{
  "num_hidden_layers": 10,
  "hidden_size": 256,
  "num_attention_heads": 4,
  "num_key_value_heads": 1,
  "head_dim": 64,
  "intermediate_size": 1024,
  "vocab_size": 2048,
  "hidden_act": "squared_relu",
  "norm": "rmsnorm",
  "norm_place": "pre",
  "norm_eps": 1e-06,
  "positions": "learned",
  "qk_norm": true,
  "attn_scale": 0.182,
  "bias": "none",
  "tie_word_embeddings": false,
  "parallel_block": false,
  "extras": ["capped logits"],
  "init": "uniform",
  "init_std_qkv": 0.0501,
  "init_std_o": 0.0,
  "init_std_up": 0.0501,
  "init_std_down": 0.0,
  "optimizer": "muon_variant",
  "learning_rate": 0.0115,
  "beta1": 0.95,
  "weight_decay": 0.024,
  "lr_head": 0.00426,
  "warmup_steps": 0,
  "schedule": "wsd",
  "decay_fraction": 1.0,
  "decay_shape": "linear",
  "final_lr_fraction": 0.0,
  "batch_tokens": 32768,
  "max_seq_len": 1024,
  "doc_mask": true,
  "train_tokens": 411000000,
  "max_steps": 12543,
  "dataset": "wikipedia_en"
}
MLP neurons of a small language model. Each row is named by its layer, matrix (up: input weights) and neuron, and shows model dimensions 128-255. Each number is 128 + 24 x the weight over its row's rms, rounded and kept within 0 to 255. Numbers have three digits each.
A block is one neuron, or neurons of one layer that tend to fire together. Before each block is what it responds to, as a language model described it from the Wikipedia text at the highest values.

Description: Second piece after a split initial. Fires on the second word piece right after a lone word-initial letter, mostly D or R, e.g. D-om-estic, D-ist-ance, R-om-ance; also "dem" in demolition or demand, and sometimes "if".
L5.up40:102091135122137111120142173141133166176127111124128085145158114158162120129109144126128144119150157126134113123102145167140125104096172132072143120128090080117170135090139152142098111116121166108171118106100089106155149114156065150103104098136131137162140106128128100127150128102134138102103092113162131127159151165117184104096106134135169112143128162119091136142063147120139135137124
L5.up66:123126137127138143162142128138132138122123125172136143078094142159138106123103118116137143164113114178099132121125110159144122120164085156161135111144120116136153155138138144119142114136113122127159163115089137123119122127106154177108126132127153122145117118115096135121096162110123116105121102168132150131167109126108133143120131162141118111143161121119115111096107165159118152119108
L5.up263:111104123154128138078101207137131128099159132157133120147175145167124138154087126165097110152095111112119138151088122134140132081058141132123134117102111110161142123118093143119096138126160078176089126100134141123085123094095115098117167119155099119121109098161100138151103121094147146152095117110113123136121120131151124140110104101144104153101109130134162158147166134164110183090115
L5.up425:155157124120131122116112145113113137139123122149123141112159182098121130107135112139101096126134120092108150152101173136099113144118133105104176136125117125142148124171108148070124115096122159170137135133132131142130142087144135145125122115143207169131127140177136131174099130109128145156104118146116118139158135135136169179073090148127130091127145108155135193089141085104151147126115
L5.up669:111122120171155102119118088130103113112125129144160122143171160118146142171133155122119136148122140144096154111109110138098121134119138119145126139083138115180112119113102136112124069135146139150113062131125108125137130125126144119174106095116104134124140132129154107123131137151162134123120153103102093135151135144113141100100125136088135109128101162169152098125101130151132138108100
L5.up731:125123090142139159137145149162081157141151082089154138109154200111175100131140136128147103151138185132120109155126124168161113158081068125122148092176126117148109140127113134151137078131123103151117126101135161149120117105140140148140129099128106109074164162141136141116107098111152105129105072116133132145112124165117121126112102102122166135173159126113126121130153139122088118110177
L5.up736:156118110152164153134151136109128114095115094172114132164128186121161119127127118112094131119136158131117112154139166134133156098103095157121116110125142123091112107142138105105133125156127133123157100101126102122145127121131169190116153157069115133139160125150142179153137129140111131127135115146125125136134125121153144131111147117089108142120149108138154135116077149135082127121156
L5.up830:112111109147085086090134167101119158127126113152143138092179129113149157095146140149106137125142095128145129159159124135132149114116119133106132122154101119134116144133139169147116105120138124108158103082138102103146128110127138162120138136108136130128136103153146115158115129153086128126095092173120125111094172134106130131070120126128184096113166137154167090090140130151138168118144

Description: Year-final digits in dates. Final digit or piece of a year in birth, death and event dates, such as died on July 5, 2002 and born 1954; also some word-final suffixes like attacked, followed.
L6.up712:142094085142161116119122123133111101146144151172146120121117105150131145168115138134168114148141147163094109113105089196150087132108156128079153099112130107100155134159110117150137128094145125150122072149118125153147166124108137172098142136118111125098117169147178093137188112085161145148145148123107155167110130096123125141135103151125117181105147113114148102118095140117154093167144
L6.up1021:110130127122112146179099122108140152169165142171096085161127141159114169141122147138143125113139127139111135120144072143110057159108161149113111125128143083141136119179125127135110143140098144144106137105091186124113162139106179149122136166124126191118184134128143132135083114127097093121109146106091136145129120160131153135125116131135134136158146128126149107139136157091102163143144

Description: Mid-word fragment openers. Short opening or inner fragments of words split into pieces, such as n in necessary, dist in disturbing, l in Idlib, resp in responsible.
L7.up26:164107150150128113156148140136131094165185128120129111121140097135135149135130137127160091144124139097131148099129168153145098123140122095131111123187135156181140138127119143082095085078154134124126097069138146145153149120106171119110144100143076151123136142109156146128142133127108141101167083148117115130154102150137122174120076116168137118131132137118187172142096118122116127115130
L7.up400:121138119153162135103121131148081141119097106114150145135112147118133077116104105157131133142133161134108155061110139073104109177149108107109155121086086120104111158105148150109133136113151101154090109106140105134105163136137116166174155137146079127118128123141167140066129136150167136142147162104136106128118149146150183099153144133142110115157129085124127142113121074107103117116164
L7.up872:132100141091143094186128135108125130150144137143131134138154139113117100115174135119103157141133125122127115079148123099109094126077134114091113118115126121115119119141103101112150164127132149123168159103052132144137099108137151104131094125183141093115098082113144191127144137138139098116187162160103162186155066140138123181158093185155111122153124138158119148156149130091098141097135
L7.up911:133136136138125134105112196124101131111128123112126124154154143093099133123114129136092124184080139109097102150133049116123118116141130081121152095154088113171125139132092123125151111089140141153153112143143135140125159115118108137138144155148132140130134118122109169116107085119132134120147115146135134135119146125167155167091153100155161057130115089119094118147139104148124158172132

Description: Mid-word verb pieces. Inner word-piece tokens of split common words, strongest on "ro" in w-ro-te, also sp-ent, mov-ed, hig-he-st, sp-re-ad.
L6.up188:119092105119138129162080125125160153132149128111148110150096160149133109113138129128101156161121142108146119118090135136149153090090092139106164086079142089127142145155122129134127087141126100130105126144148107111182129104132185091137087097106145149131062109154166139108145066089115162136143122128100115140087126116147122112142076136121119132063121134119133121132158162146151098108114
L6.up371:111170095123125130144101148152104127088126122140137113131161134147153141161159119138089132110148098128168117122126173140139191137100115155125170144192041101152140132124149147098119146126098141129122183128181081146127121094117173137151124133134151168128135090146140118116130126129110119103104142102113128152130101103124112120153163122133092091081164122153119096167154135118140113142135

Description: Verb-ending word pieces. Final pieces that complete a split verb or adjective, usually past-tense or participle endings, followed by by, in or the: caus-ed, invol-ved, occup-ied, poss-ible.
L7.up95:162144112125169109157138112117142180115120116112071153179164116140070144195141122114143105152117152095131132126135123108141105119128143153135125139135148125123102120140124117146120137095172138127134150173098132121144166126166182122118122155138150105112129125085104113121110114119150133129142058096109143135161133143113106093088170118087113095139151135150122165147093121153081095141150
L7.up249:121090119135120108149171177125114187111150089159121126169134129143134130192152135123123133150138132108143109124114145166129092107133155136103146132122089144109092127115149118124167095083156170135141129149150108129100145122130119151136111134137108143105103153128116105091164138146128116098096109092055102161120113089128129107076109152121081166135127110100133128134098110094185128160177
L7.up311:104094106119117133168153163101104138112127103166149169135125151136153118164169150112130075136106146117152133123127139142169112125131132159135124133113128123141087112113140087126121117116147128151116101154080114156127122165101153169108138199113125128131113152135174081126114114131145125100158113099099128144150148115143104083105103161072087117121139177112145139118111154091114123105133
L7.up331:137123100147159116150124132125143113126214114161157129136105117148110122145123118135135086167084171149100103125098142115170089117149177131121132168111102157083114146097132091117131165101139141174159094159146129116120145122117128135104112154141097123142143161150103133122172104128134107137112083135063129096101142130159151110117100095064124124123143121111063145137134131120139126126079

Description: Passive participle after "was". Past participles and their word pieces right after "was/is/were", such as was written, was released, was born, was constructed.
L5.up39:123131158133127077168162130133093126143114131135147127148142192176130150106104132138149119125160139134157089149116136127105119122102174144107135153107135134122126172116074115130103102129149099092127125135146139107137137119134097063127123078144126174116122097144112136133133125117123118134088146140087130142138117149129161104119151126149124103110130128155095128132127127142091136138141
L5.up101:140133113132142146162150112118136133110116146140146092125074095156120124078107063130114120164100121140097112169136119089160148139105141135091122116140088140095171134134097139115099141139152088129185088160136109127119153131112138133126120165122086098112153115121103136135136145136113091126119124143122126168118112125116158175122088134100120097140190123186100118159141153119100161147178
L5.up155:133103123118125119193130143171124170111141110143120084156188189158123141129083112117124168151161124124067129109126097153122183106160156121116139130161151131111157142150109137147106074114133188133129127124161103170138126146108102144128143115121126118095135145097121108135124154097135140147104150132076113138120113116129123125093136125158147124115101131183116104123120133108127129162156
L5.up196:130100137139108113121136157167136119145113137133142165130117141145142089102169111144139138092134124106160083109115133146116109129146145136110140165130105131132170117147145141116117144096116136144062143103144149187110148131117143124121152152117160142143172127152142089091085121142133130104121150106098083148163135161125151097140122163132163085107124112155152130071163123145115133145098
L5.up245:099142142126133145142174179151104131085107103143143134130172100182121125146113128110137153108150155107091125123168144126103133168057125133157104143165156132123125192138133157132081128109106135116155165130151121122119133141133129119105114131071168122134124112127148117143105146137125140124117099151088119144164148139138100085129145141172127108117138164145140132146113138156154110145129
L5.up400:103119130102138088150130104125121110089150156140156132120127092164075126103113120080082122153114145128112129156154116167153125166143108136103168090154104120129102136119108144109134130130150163064156073140117128109099106112177147136109150150125162114130101115140127131113127115157186138118112102088107113179129131143123127123108156138142128048157120115153159129110093132135136122167131
L5.up502:130098135120111079150137159166129138149172103176162090144091143128103156112099123153109153141104131136128078124153127148160135130145159158128151125138103152094108120126161112158072094107148121157162089129179131133122090093100117128154135136133098139102148121120104119140144138151123101138140094113061113136097107142137177083103103149164103147109160132136128151124109130095122135162154
L5.up1021:121118146127130128096098174149092127126118164124134123122098128161043117120151106107148140121124103135167098125113126148145144155129136155109120129126140146144152105151156116121140121165190119138119080114175155131144134132123111113101126107142159119127155178134135152145163110119166155104137119128137125158138138125126120132125153136118168145127103176154163112106153188120126139145137